config = dict(
    batch_tokens=32768,
    doc_mask=True,
    max_steps=8490,
)
MLP neurons of a small language model. Each row is named by its layer, matrix (up: input weights; down: output weights) and neuron, and shows model dimensions 0-255. Each number is 128 + 24 x the weight over its row's rms, rounded and kept within 0 to 255. Numbers have three digits each.
After each neuron's rows, "fires after" lists the tokens most often just before its 100 highest values on Wikipedia text that the model never trained on.

L3.up126:104132149103152136137085126097126147119078118131110136079117107088153098124115147083127137119143116083147144108128135128125147156180100104126156085125159118092170127142126091078100141130130156116143109088122107146137147114144116174169143121131134189113137117129148097112151121091133114133136131144109128160095110139118092123136122146132106118091117132155109162136120106154104128137107141103142146158127139128169133115134077187109152097106118152149113118105122114109125141146127129085136152139148112151129196136123094089138103105071156122119118097120131071117113149139175121115150107127130160138133181093136126098115098170110127095095112164142158159139148092146120172147121092152132086108063152133152134075151146116137088137145108115159086123135143114124137122140119116
L3.down126:096137153134146146130122136138152125193097124139132174123143095145121141152133136129150157108144100108191112119095129144118104129131078031143176131159102083154122128156158110079097145126111170097133123151146117114130129120085139120137110128132139125067144145114164127158145096117179127105108128154126088152154148132145166089100115097105094154104105125137091126072141120134158129107095122138155110129104117109148151154113161132115125156130166111128115077137156084101129130129150125139091142128149104133114133106090090141183142113109126108115151131147142166132126148103101136081108140158125115068148141129146125124157137101141153143144137142156134113186132113133130131126144093146145115116107123128114124119109122167146141175125159125108125105092125149113090137171102132
fires after: " |", " 12", " m", " 8", " 6"

L8.up413:118117132118128129108139129168116105146101121150108102125131146123132106144149138091120143144126133122110159101155128166149161088118136152154108127126132100112111110146115111118130143144162081154137142114127058120123165125085123124098130181112152147131136109080093107180130126118094117138161112200099114136117130063165141126137107137155114139172109153166162155102082114117151106119144151144124101085089111138134084126150098138176144115125141154147109116141127105109175136136135090131158163133142127143129156157151117123107115151092112129119123121129141162147068136172144111126148118157141160111153069147141135105146118153116138092153134128153107130110147160152099144082126117140109103137108133153114130088159110103136100106150142130112156134114170171123070134114070084
L8.down413:161165122157116172133088165109131128127162159136127136148106158109153090099103076105135165162143136129114114131125112156127140126147152144100117101134092119117137137154094130090129084122107062130115158117119142133098144144164142098124118129145112090104092126113143108157137097120167086125133133093126167107124167149164130136134098126092170135144125108177132160065129121092149128130132156109151134132092131097187118117116134126136101121150169121130157106129114143125083156151139098135136131129140147127121116112125141117145115144125121120112112165086118146099105135141178101109116140127100125124101119133095096160152138116109118141183156133149141134098147137108106157135170151100088150136113158137115162154198156132123137098146093158155117170138125109175095074161083137
fires after: " |", " to"

L5.up1:096121128104163140124104103228128156107114156158135147158194107126168073177179146095133119133089108121135141144143147150071134100137158085158120080135132150111154104176143096150123135089136151100147089114129142090121122127144118106137136159125114123114118169117122110096126098145180072173063172103141119144132149104133117147117169137138081130149118134122130105128143164119145139121169175103122077120129147117138140126178104147127119114127133139144154107112117145118131142126095102156132123110139166155121125133117117148136127141118129155167159138111106114108097167115161106148140114113123124082138089142122133126162111117119116127167141126167118149139130139136122104135171127085129105096110127115158152143117111154126137120131104099113130140141106152100144149099112131
L5.down1:103138137146132146151158152102108140115109058132120168085109141139133176118112124151108122142137137126156131103146184135103086119182115115130122152145134127136134091142162127154178106154142145169114128133147071151125098142117086143133150154152172086132067118129106150129107133136135135128129079105127142125142120128131132139103126124099141108165134155154101161163122096118112115078086130149150137117122124127108174207125125118129156152083138142152151163109133096146106125111111107105136133128119077136123137183106113127111167143114111135099120098130114140118150176125164101138143154115119145154135123108129151191095148114097110145139131179146116121132131112123129141151136110072149108129105123146088124116162126167151121131108107107131153115113079172094109125097112171
fires after: "\n", " L", "-", " W"

L6.up525:144095132121180113173161103146150109103143132148129173110111119157161113144141143137152112128144158134100141165116146142092161150134110119132095078164096134170157133172155081140147143116120149118141116144108142134141101153085100115122124096152096113125113163122122074127103117160154081137123121192096073129152119151140122124139153121080102136131173116108132124121140125075110138167110155152137115124155174112158124092134133148162156096155110131106098113133156155117104139116087116125128191125144165150127167156138112127181088139123121172092085099116119132119140157127167109109111112116117123104126114131105142104133123131132130205144151128149127126147167146115119112115148146115101116114124124117162127127116136144119074130138128141130123111150099201118105120124096115
L6.down525:110162158131138124089111129122121152073163180137135167129146125136121164137125152144099150174153124132127126108151133121074146150166099115104108123134104123124116131108165109124130108103096126114144101128130157149138161120103127136164129143113106124120122156132105105166156077128145069103133171140137152139152108084183118083124136142130131108089132175084098108081153131161166082112148125120165121105107145130144102121167124076137088149073130097138109151135138125157103157120133183112133120107166112149133144107154061111124125152057115150113155141144138134110112149142067124145154147144126112137175129151103107145123134155108181106118121156143118127126120112116142114121099120092096113143129120125114132155157121163126135113152112130100102112163101131096117138111104154
fires after: " D", " d", " L", " f", " W", " F"

L4.up287:145108084106145084151092125133139102108098124104110135137125143087104128158122148133141118177148157160117144115138113120113154129139147108134151146147098100146103123149106121117154123126119173144103128152118137087094120121081143152051094096115097143115133143091088126101117090144121126139096147151108119091085167124115114082124117125108127134126164171158146129110127183098137160151130093158127154155132096108150122106134122113101119138155118126125118103158138134112074122126110134115093125114161190116186137123128147139127181116125122157112113152130141148100107149147089140147095134145156143151150180085144146153130127145145146157139084118151138094148105147081149142098125132161133145092134140127153182134140119143113125119134117148124162145110130169118118138173078059
L4.down287:130102138145104108076143095133106149123143142112171085123138127176157147134132134106116162091122112071144142142150166110090133153126150141137113141111118131147120150100156110143109123170091121110144123130082132153159112102123127136113101154129117087110141120123103110146160131133137085120086154122147123112175092116155138126165157131141092119135096141091099098126141148140116111105108125141180115111107165139162126128176105112124101142083128112152127073156117097135131125092148169137134068164144161162115137118099120149144126124144123134149147149139073116134191110139136118077177119142159154120136104158150081121171134164141098120136138117146127169145126111123140122122144127093088131119118080101156100095136146113131081118111111104131131162160099096166104095126139169
fires after: "\n", "=", "-"

L4.up31:155155142138152114148140128126133185116141166108119118098109114156181153188131133137129157151137162156137134165135164116094129114086126113144138090152159075113121122104156117127154130061122143147127115104113172128134108115112149134103141102112138095137143126138121094132140164123116145145089134167169157174167136115155083122133125141119109114169149133130156137140104122133123120095128147137127120117085132100160091142182133154141135130119144090128099132115133133154149105103145111120140147117158099128133108148108141143115132126115121104155188148104162141101091137110179115162120116116155148076140143091076145092105080119112095138121139084146148135126091118161166122142143128134095099130095152109122143114087153143140101129100186110160089129137140155077110113113098092
L4.down31:125162115143148145117140126111114135128160103154132172112124121104100122113131092117105138078157102119128124143143114144109124130164113124140113151165139144119161182143060123125115139125115114141110113094144074107143138162130126174172112114128133140125119106149122126115147131159136106085161119110128113128122120109142154127147140089139169115111109151126121135128113124108173114141101108116176118110100129112166155099113090093129055134136145157148129068120113089113119134115095139163128097107107168113139142157152112104102086159148158162119111111130164139143148155152106094112142113133113145144131182107130105146094146117139127124093112174090107109097155120154088142117130095143094133127133155124057060132121118181136151137120139166165137149136107124152096178127078109
fires after: "\n", " the", "-", " |", " A", "==="

L4.up357:114130114136120141133087102177130147139096151181155136148164139124107111168114146122127130083116124071123108145096154106163190091159156116149124123165109062172114094147155101098139192156117153102143169123142137105125160132118093141095130104149133151108150175123133125137096136091175135198146149115122121108090116118124099103146115159131112184143119123123174146083128142109149123119125171152171134134125140114168137132135132130122089112141112127107134114125129114160082126161078157159149108099127106152106131137120157125124145117097099130137084142123139122122141112156149122161141112156130175118134110112135079130108150127150076112137113155147131147103165154111105121124148148142136129140114161178097117115147123117121123120143127091151136118135104139112127157100172121
L4.down357:129119124140170169155123162128126130114137146142139113117135137090119120128115133119159094119093138146148116152101099125115116167101152123119082161152129138132099125122091109155123135111106083174054124142096131138143148127112096149127135134113191153120146099155147123133133158122055132122125088078132115116102133086104105073137100098116125137093127129145144164120084132103091084109157125123127139166117079138158137131118139105154195152099095152103145150127137138126165084104130112102142123152070153128137139125122119119101163116131097140138135123145133112130119144147141126124133114056104148170128096116159136135158138138162137164103159131131081141118117107108163159121137160125104096160109144142163135158150126125121183119113132143153120120141127146109083115190116140
fires after: " |", " ", " —", ")", " m)"

L2.up518:109116156106118133114132126130176137105150126074152136131144161113176126092102148091149117146092124080118127147157170187124120179124077122141170092127142119133100123125121132053116142136097152110132169124140076141113092122144115130132142119122133156118154135089122107072111138117117117132111144154079089132116180141154131101147136129119122144127121092147117132125091149109149140126106188156128133132122108145138121140163125136109136138116127104145101149144149132132181102124148162081158178133103112114125173120177138109128099155115128147121146167130154094110101147185126139196158147129123121138164100141130155116127131129124137139141127127145148131117109157107115131144081108129133121168106110102115125116173148115107132139161129119107081126104137142130134147165058166
L2.down518:099162168147099115119134150140108095140120115108115109124135152144116106155125140114117133136126164191164132109122164134151110185180141092139130115092143081150155137126133115154095097133134174110162134151129131151133125101141151118084150123161145156081116096136125116128087146131121176074121119128113123106123104142147117078103185151132162122135158090156107110096111136144113149105102160124135152137080134154131144135087175100119131115136112145110128087136152098101175095127114129125160169137079139133181129098107115109113118138133147118112154119138159128126093154098134135133090150147159132102108157111120097122114100126123125153136141117129088161090135156132185102167134076127164143127094152117126094161147142112164148128186116111148154138135120097113135098138114138
fires after: " |", " the", " 1;"

L4.up619:137096121140115105129119127157149132088074137111123142125135146081152108148079126107119150155103150129176102117075118117081111103116162125158159113142104133150125149120153098095137218102133131142157122084134114131126160103100133098135143099131148172124156090138135089149115149121127131130081114153105177140072133141135103124163104142173111132091119163145121133116119131130122114132130105117157120154154096151136123099126127129146149114114127116131121152127143140090128135112159127124102161128166132153137143090099150124143117097108170152173098115103141115127143154157159161123131108117111157133142098051136140178160169106108100126149130130103108132089127142123170095157129118128112118102115111131113084096152137104139122082168104134139108080132143098135134127122188101
L4.down619:179125090124139146123094101144134126133118144100167089148128128121133101122106162142084156121097102106145155138127100094174136112144189107096144136110082098119108139106119111126144141109134133138085139175122159130188136144100143156094118151138148151136153139114104164162134121119119124115170122127082127104104143131111079099094132115102142176152109125137177120139113131095116126160132116155089136144133116120111099152147134129130158135138118147128117151128150107097123078130105087124091119102117142098114151116134146103142163111137144165184141130141144137172132172122105136154115123132129122112174084147114100176170150120156138083119147186124056117123144090110119124093113134124124130134133114138152144142179153151117106174126101122116134126122065131088154117139158143
fires after: " |", " 12", " —"

L6.up636:137129092158112143118134095129144123108145138136129134075098123165132081116185141127151088145124124101133087118119153137074138132128116141120149121155063116092146118120143104128171139129123146183142095123105111150152146080136120150141139133122122137132141118147126073133107098127082135168079114121147137135127139116136092134109158122085108138137112162151175124139176127112137098107129167139113099127105116113144118092134110103124117118137069129101147123096135115123110103138128162126109139156126124178117129135126113130132158100144151129106131131140113131115122187204163109117128121111113141074121116164141082151108148148105157099103133136155096119175133126084139095133108155124127112114135143137158165161095093146153088120106094104111140166157088157147160194130147120
L6.down636:159140126126108110133161110101108117135099132197088154117112182175088163133126129147144112110102090128139132143153099138116163110142129137143152111136163133147094150102142154121118123131134120104124102132115151107067137162140143131164152164100163141139111153115093133148123141096159159089134120126093152133088101165087135124115133120120120125119140088125113124141179058144108164096124106137134151102120114080132130136134154153091133164120156093141119109188136119157158136096139114134128130152146124114141103127157166140118122120153112119126173110129141129095133100085104134125097140185145088159127124128086147152116109132071110161132147123134129136101137110169124111132155128090149140147113132103119099113119108161092140173149128153156113142078103165116127102149105195
fires after: "\n", "-"

L4.up418:157088125130118128115140141134160122132125132150089172120138155096168105146115151088136142161114145103112113096145143158165099140116132121118163134153115134161172094134087131093098136124072151133148136107153090127131125082142108109125132118108142162146154121084118094131147113099149113147073139142119105074142106141156114137131153126149135107127134120137083125137069138104177107119123141177108127129133141145152133091143088118148135111115127081156104107123157126120150096105065170098148114102171127161120159094138164099078087143090150166133146113115177137107116125163139142127162126156161148105171142120126113101137086146122136137125117116097087133132135112106124117124114114118085149083097150149143127122183123123100118149121139150118073139174118123116114121166149132
L4.down418:149130123139156091151142121146121092145108130116117108090149124120142138138082127131094153143083165156151136139064103148127138109160167118092119101162151067108108117095172161094106166135113140158116131154123089140145159124131125133145159125121112144112091136113147148116145140134128121109128099131071108151181138125091145134089103113104084122152150162137119151100112158139129122084098154126103097121143114142119124129109136149159169138134136136122082132191139125144126145133129105157130135114137079091085157146087139149192123159157125129093143128132121106135150162073131174134113166136129080122138143120150088151140120114147153122132135187112101107144146122145115189149130092087092109166146144147096106176125122142108112132128127142115122129124143144153135097132125114
fires after: " |", " 1", " 0", " 2"

L5.up651:146145183117170145121113131144121135120111126121105127165130178130139139148093157130120164145116112120087120115144156162125110141112102153180174091121107137125126107115147149095160160134151106155167123096114154106108135092105145116155123123124187164120142134120126132183151134132095121118069168146105151167150117097133124123135153137106135161130108139117094165098126143094163130157096104143119111133070164098137070083126097132129147103111122144132111115142157112143160113122113157101119152128136102098118156083144103102076117091129097117126136091105172114111130103118160137146165119138122151158159115110137092165144118117116109135113175171097103118132129103122135084096143149138113123144121123103114111160139129090147113121147135131098128150124063142126161104076167122
L5.down651:140121084112118119119117121118082091107132141099070131096082116126125164130116108125106103141147134139116153127133117157104156117160128129162113111152166151113129139138147176111126160106076161091122138167132105142149135118134102143103136093108104084103148150131106147088120131137074172136072131128128121187145137163090172127107152155165125124079095099137085146148123134128114121116134140136126098160157073141108118147125136154119139172134126100133157153163133116104103099136141131132157161116186104105084105137145108149131157154135169128100115088089146103122139159139159122081105144098152110100122158120136164106081135121113129123134133117165091140131102131142144123119117140151181120085175140137105118120122154144116094105125129158150140128152132170131122171141128163
fires after: " the", "The", " New", " The"

L6.up536:144121097141171124115137135098169153085141177150150108142099134142137093156130127139163130122100126124107110149119162143126129111141117117141106124134095160124143087125173123081118143062144156138118149130189121096192133121144098143139108140156078163126129123130110113122142104146125084155101152147121135204104100127130172122137082135094103125086092102148177096117091126163136152132129097138141110119114158108128112151146163126151107116114155114108098145140126156110125122131121146118171161122131088119077157137127115164139131086118144164137123148085106095129154170150134138139142100133103150140114064136151115108121154140134133171086143090147126089137107133133145121163131139144108092141160153182140144133152141111156130094099131099110104102140151133113100134141110132
L6.down536:140146113121144121151136101125123106091124126131111162091128103121094156145145136106154134146139144144094147130141121115115137110149167094080114150136139149107150113126176149104109118096118114121148108152093110121104114143089121145093168176165141116150075161124179129109164115131081098139141100125155157143130145128119151137137128150113120155091135073144157115117165133082163104178143178119122119112099059154102139131133184128143135130170097131124132175111135089110152119101091115118143112105123185157124150121120120127139077131133179110148134124091139122123105101134166158157117132159107132144121121133090143100147125149095146103146090125168139143125115088127133125128166127150115147102098129114108126117195129111114089111153127137153161118190149136154147114129158106
fires after: " |", "D", "'", " he", " D", " He"

L2.up712:114150143121117168097127118151116107127081136146150169117123141154138087163164141108148111105130120105105099127131149119159135084117107140141088119145117074119096116171118122152130176127119141113134103115167115084119123124135128073149144112144145137141090138130153131152137130120165143185111151103083066166151161137124113141117084132158143168147115149147093119145104111140161170114132121129125133101118133129123103116111142161176093130139106091142112143079145089148124165138095161100139185069159127144102162145142138101168130130092135133128120127124162134154166158157156103170125153088115152114140135131137106087117105121141089122140132110125112142157160147118125118122102129145116136116104153140072135134158104098122139140142135077104120075144095121111134153112077114
L2.down712:110109122166138146124149166137127111098118129119126104157136144121061139161079157133087123112132116090129092126113122093159112133116139151100147143093118135141112119146107126111135140093116115112159142138121137163129152133112112113066143146123151095178090109122152115121075123114130103109126134102127157180178143164123119113173092143137133109130138087127139159107132085130127099117179168141137132144184135134109178108131130123092177097113077164093158172109137098131115102113114134128122160133144183193095138143105149146112153106129165149125105136121125177128146122097118159075129100102117115124100115158130178138107094137154148091118115127136098143148141145147151145107120109137094083140123098166127152088107114105125166130124146124147138092114120111131109131118120124
fires after: " |", " to", " —", " based", "ing"

L3.up262:108119177158099124099131145112139158116097135136122138095135189135145108120152166092158108119142127125120105084126181177121104109105098118145148060099144080143140077103093131068110180111123135181131119128118123117124144126169119078135119140134146125121107132114118113129128129129126135147127132129170176102081164157153073132127149130133120126144121127138119142141113171131117157149151112129151122139065154128138111094126120146111131134108104128123103109134149117090127138110123146131116137097113150117107145131149160109090105100105136120160151143156121155123121146160181119128107125207151169099162126102136142121120126163141132093095124109131103107140145124083114144120111098116136075138089138138172158066111109114130110130131161106100093163110092135147142114137125110
L3.down262:069161179153116140107079123128127124138116124135118085108157138137125138116167144110122142118159101154127104121128163092146145135136143176129083125159137120133136111144145081113123104124125115147144159127150124153128158118158132190124110128129124136078164137115141124124134144137150138101105191141150103161116141091154141089127157127108065119087069155097137115128132155099131088117109123124174120142112132138126109133128123139150134081147131138098097147112146117106148122061174143088137146101175126124127124137110091113130155112111173169119129117100132097198124146135102141096130136129128100087144087121142103140142134135084141139155097075175132124167144111128120135157138125199129150128103158147107154135126123138116125158162116141125115112094146136115088097114123138
fires after: " |", " was", " is", " the"

L4.up366:135127134144177100130114179115165117144138158138114124098119125150156120161171115145094129165154135142127139123192129181082169169120112106125163101143111127148128131152088137149110122105117116122114167127115098107119148116120118136079136161129133146115111109154112120122177140112128151151125185148163157102119117112139123153109177126099121164127146152133115122106143190120116126153120108163122081141103161139122116085137128093131165128152135062110110125132129138133119192092119157151141114105142134102145120100115134131123112099086099171133124155079160131103117154094137120138165152122122107122151123155115141126141106142133151103178137169103137108113160174109112106128130144135145119138114124164114103162093104130152150119131114150114135160178091150068138121099104082
L4.down366:120086121089096156098124080121110166120139138125093137177103110103139169152117143117146107098107137112117135120127147128143134105086150129138100148142146127143131138115162092058103107137116151129090125138156105126151117118109127158130136104125134133139126148101135088104082119146145135092132133141102124167164134137103133114121098105119126116154104111107140083110126112167136109147094097117167108141107100119127162137098111171124107091151081144163134133130127124154100112182165132125114123136124137161155099125130127192171127148162099089116170094148113140172138117175099139124073103155149130190125142154099107184097188121136161142129117140115164113142102100119130133104150118121131166141162097142131154137155143148149139124098150087133161139127147110147127171166113133
fires after: "|", "-", " |", "===", "\n"

L2.up31:121106074165138135095151148123137158115109117156125154133118121103182118106121124100156109117141112101117117089157165130174128092115165059137137160078066165126123113176135128096160154075132130129135140124158133152151117135092118083111109152136107158125163142121135115132109125117111113149147124121137160137144136124128087126151123147135101132132099117154132117111108130128112114143083133113124117099111129167098116113113126132176083140133106157079125128107157159139085155134130133106108139151130081174093090119135171098131156154124132113160103174139132122124157134147170098148114119120116170105124130124131146113146129116106116145150106169135136137117143169131147115112089182135098096156113092115132142103117117162131081161119153131123148134109146138125093046086102104
L2.down31:110139123149139134094168126119107108111121125102095120160128087163125109099128130164124161141134141128078133139101112158162161112130152140157124154106102122111124094139147125135149118102101065146166130161144177118142163122119108099127158115138131110146104087144139112116135105135137138133137085112153164125108122131136100144165140132131146118145131114110167088098161116153127187110084153142110154159133166129182136116092154135137078125116175098109138129110137105104121085168115120138119120106129173162112140089102154127117149116138117120136134184144169129094138103095138162153089098086115184147090105146060105098097143136158157167135139142122128125124114138147160125109137103111101097125189111166121163146149145092097122121104128129117082105136157138111131134143127113
fires after: " |", "ed", "7"

L3.up127:116146121136123130136111132130150109172140153130155162122128143157145103152149157097123111223131146142068119128153106164108137178132128083105121130137114167105104100152103101142120125120088151147134111136105131110136106084121086104055135145144120153105144142177113139128150150155109110123114135099109093125132133097165122111115154121133163121119082166139107117118129144129065118112105127169181091132150132126166150101102105166131120131159168136131143086157129129134103132078070133097127127112133171117125102140131139079104116141097091155132175087116142126120079167120120108139149126170131144105143119153136139159144147132099174134169160133120145136102165120140092117124092100125130125101129114132114159111124127124127096120142094160147156120128099135117153134146110129
L3.down127:133153127120122107109100107120098103129105116108106089176111118132175166141124127121127125142103125162125134138157075110120096116122140110109148149114096148152140133116129137129112115162097150148106128127098123073157075121158077137107152152116150104118073194103134133129087094154149114139089114136158138103124119121137120135095132066103133098108170120139116155148077109145107127149149104108128166114132161116151153139114112136099123138114179120181185121130082107136129116166128140097104161135155166129154162137144154108160108136099101136188152100144128102131100139136111151132079113136119110150110129132112153111112139159119103082138128136149171151145100116160128108125159122161139118175148135131157093143125146118138099121103151137170130152150095166177125098143111122
fires after: "\n", " |", ".", "-"

L5.up321:100106118203146146154145117124170091106099147134143146144103165125127115132089127124109154117133135077135113089091129153092127089085109065129131108140132087128110114141104106092170136103113140168136101105127152133143141089131109138093129111121125177130123123114149108147099134095142159189114105144112112119145144113136107104153071126174108102116117134152139148152070143146115138133097135157140107143123119139117132126114162168147117116097136144147083167107166162144136097102111119121142188126134160140147156128108128116107135127111135126105110136137199125120179164123152138146116119130095136159123133114132142116136103162116117067155081147172101135074150122130180141131142104144122114115123143156162107130128131116096110102146125112107124067128106111112138111126135107
L5.down321:117132117162106140145118143112124103116121122126129123147092130175127130144130153107122164105114097181164098091104149104165137098161147152121159118114104148129166109098159137166094115127144092112114126139145149134148169093119124127124136097128161126167132135091161158117121166129125147093169155125120108163140180145168068151129142178180135096069115128161145136115115116120127090144126127129138131167156084142140110081143113088122120156104166133107133151108132153129140123186137147152143131133106103132124115142081119126151124083161145170158107114128109109105137120162157180146118093137119159127166137103067103112179145084110109104113115118125119088131104133129127173127134114134107145131136114133139097154144135088081157152125107140138115111148119138086111110160156113
fires after: " |", " —", " 1;", " ", " X"

L4.up763:169106106131158110145106124144155100161115154170181139154170089118126084121144148109129110180167138124064115108155142151129159107161125121141103149138141117126151138154111117112190136138116186169154130140085148139148147104144108110096102129148151136127141101106073110114158127116128160115139167109103175089128098113130112097137150074150111109153161140125141111099115134079164085138172141136159048094110164135148084141115111095122128109148118112123153135133099151135112118129126126133122130101128154126139117124124118128107132151109102157123172129109138141118088150134129115151147112140174133092115156155151138138133120110157125156131143147093145132140136155119132143086103126102126143139115142119136140128118143159126093159143118123106161142181082164102158152075113128
L4.down763:108137122089130101090102105126109125113120113151126131089148114120134178131193087138150125094113109135152135115103139126066127126126157110149117138145156106138151113127128138125145130134159141117165131140108122094100118121107126121181137124111088113106121172097136108141127098135144132128094124198138136172134100151133123136069165097113104118159076135176146139117098127149120113119134119095112140121104102168122141147115142159112148152117128139136122145083126113129128135144110139147158110160157139134130112130166090169155100142134161125133095132125167120106124131181112090120124107149118169110105141087106120146070114165130177082157129180139153138146148143147137122153130084132115126088101115133140057121106095111101110124133143095127191114138123135152106140108070154
fires after: "\n"

L4.up416:155132128118146108186117149118124103133133129140167143101114131077143145124114155097161112171139125090104105125126119122104169105154099105154116106133120092132098136131129088112141167113122170155149140103110134093119085076124135114130160149128116101111120146103108109116133122118116138191124199134141125126101138087133128127165192116139134164120117101136105110121108150105127125139150112111146132081126147122153097116160144124183104118114118095121136118133139112115095125075124166118117097109138154110114149150160167107111177132125141167155069156128151133116134191140134085153141126100123144124155138158152132130111116114154158149156095140114124131155130120102084129162093091130148096135128161184152117072106108155115106154144186136154139120126099164132137155129144136
L4.down416:107115145141131111106137144091079073125104141122130146151157149130141175109155100076091152125107184107145071128153110107134143118089149158137108129161144073098114084105122161165125125091154093107105177136152129147141139120112117139128135146150105119120112166137107165151133130112164113123140128136128103144157160160102118143118120149125145108131166114156147134109143114148105132163108188095100129106180110123091106159143111113156134115123141145129139163135108152181160114142133118155171132162103147088119111096099117145137107102137119140128154117126108142149164136106110172135171137124151114064116134148079139127106135121141116105110159129154104122150132087149147184103121121095147126105195132127176128118148135148131154105115149114104138146145120130115147100137169098
fires after: "\n", ".", ",", " as", "e.", ".\""

L4.up54:147112077123154105140139146100147129119101133120141130087119106115168101131159122113161107153154177123103119129166145145096168106150118120123089143101105122115115132156118135121106145095100171165161097115119119103125120103117124105093119116164095121075133147094104110076152127122123102139106179145154176106116132115140099095125162129170089127149101141129108067141116158121116128149157130156123116130096189144156168115138139178146147137166111131073145124120144177069094170119137180137147153135140164139127159104134169099141116134071147161144118164121129124140129160151132102101129130124149126117145094121134121139139093138110129151168122171140150157146098162122149135092113107111149138118129127176153107112120152142113127128117127076135137130124123173124111154132097131
L4.down54:116127115106141125115145099146085128136145141137128147162111143124111160141117142137068109118142149077163079106092136130130134142091162127129141150116121109131113153100184153182125148118130092134176142114136141101157121116105140122157130115136124101123167204187124096153098152134130118128170137100102148129158165162101144165158114127107080074104116122130158158093132085143110117098105134120162131135148115119124119103162141138094126129146098106192159126139130101184116111150133118123127113138155110120108130148075123164113162113128100128138123098110145101128141112159130146154143124101102178149123124150153107133123135137099106091126140136128161163098132097158107116095127177102115138090139127164141130120171154134133143106125134100153145141112069135110094092113125163
fires after: "\n", " It", " there"

L4.up63:082133141162120140092126154155165145096093144113131125131152104143125083141156158123108132143132154083113075118146130133145122147153171103144160109086096114132111140122131153074108140139085159107142136136082115113082125119099123142156139132101157129148138127160120150128116121103162143144114145138113132141166120117169084110220111134162116116133122098142128135117112113135112091159084157115163104146144161138150142140166141128130118110160117136065119116136171129132139174135134120103120145152136126154127169113106119119127130131131107125171147123088186089127189163152137098155138139095119168132128086129129137133130115125125065082120113136123131131108113134114171135159107137105139081110088115158134116100149168096102125126132095150146126080142129135125104168102122140
L4.down63:151135099131110131122100167113149081137122117143119102124116116110120169144105150118132169122111117111099093162091113144131121080117154092124141130162091097136105155109116128176156155108096128151106160103129132103169121122103098150050149103134139135156120152129147072096090103108120087093138131148130112139098141138104094122125084146155152130139128151117176122102128130107163110140088099164094119162137126113147135155119157153170180153128094131105136161179136116156141101163112092117163131137119124163135148114094156150102133082124122153126102128151099149144166127067106132108144092116106153129153123130142113099142133137135137125110149089156128070131139145136125127103150134151137117153119112168115110151132102114131152147135124112095113109170107124090136164150159072
fires after: " |", " —", " 0", " 2", " 4"

L6.up442:125134119116167105144097134136110143129129134124141123146163151069140123133129101105159116138172119103063093100131143170076150126156140143159178094123119107145132134155156114125159172141126149162150180119085194114120153114067143129100129115118096134097147116128113118128145120113116131105095149106109100154128134126135126108131084107090142129138177150108112143112172147111129133149151104133114130119095139111159114130114104125112155116138110126179098119177099156170144131126156171156132126114137156095153153136134111109121085148128088104154131144120134151087117128168123145134124106142111137109148159116151129150131112154134143102170165130096078121135146130112120117098115098109127129160098094138141161117102119131160118178170089128118105131120064187131143110096102101
L6.down442:124177108128092083142130120149124162122157158109155131087088128098096117123113101118148140090163126109153129146151135082163069168162115133152145161116139135102128137087133130093126125107104170161164112114145104126094143124170088137120149126136088135137083117122142160072140180131136144134163139150149099133092078103112130139118123144120138119128136152132148149131153180152117086119122143119105116105143102149115125112131158128140132138153133158163126088085160145108120110107126114111122117115144144121133154141141108147138130133118149131145111107135124108156152097130159086095143107138138142159112166106092135121133089148119122157134108061161107143152125086116153149176104164149125082133146105142139108160101087102149152113078143143132173104178153122145086127123172133
fires after: " the", " that", " The", "The", " N"

L3.up63:122117157146123106146132106157100129094127158159166145123148161095113085130103150109128122145134146110119119105171133129149157161115117074157167119095124170142156116153067164101136135128133168145154144123151129117124116099136137123121104131133156139129121113104115164126123098125120153135165164138110107121122139124143132133155105093102148118131127101132105152137113149095188106169076103139108093112131135151160093115165152113164157096172182116142097113096168166121117129103102136114132119127120134119145128089114133115132122149110117123151172153153176108154102208157134161129141130161145114118158092112124096109131123091078116136134096114109117120123103139103172099117100122118122109169084139143149149128140126140160096093123118128098088126106086160151133062124109110
L3.down63:120113177115154122123074117126118105087100120113108116154128102133142120118144129143104111115117103155126123152138147094114104174111107136118100146085151078131133137166165095110119166167113155148130151112133132112133154135139156152148137107142090153138130148111152122148108148159169108101142141111095136117126124143150140128149148102146099152099074092170134138136107123106140141103131097115119147131135098107155101116130154148128121145163140176105129084140153155151148119074189164131117182119103108086127135120096133150154171154122103119132164125130118089162114107151162172115104149105129109120164129134128099132087093155164116075136114166109123142094157149094159139063126102121101090127094127115116130171137125137119167143124137144136162163185124140133080120117156113
fires after: "\n", " |"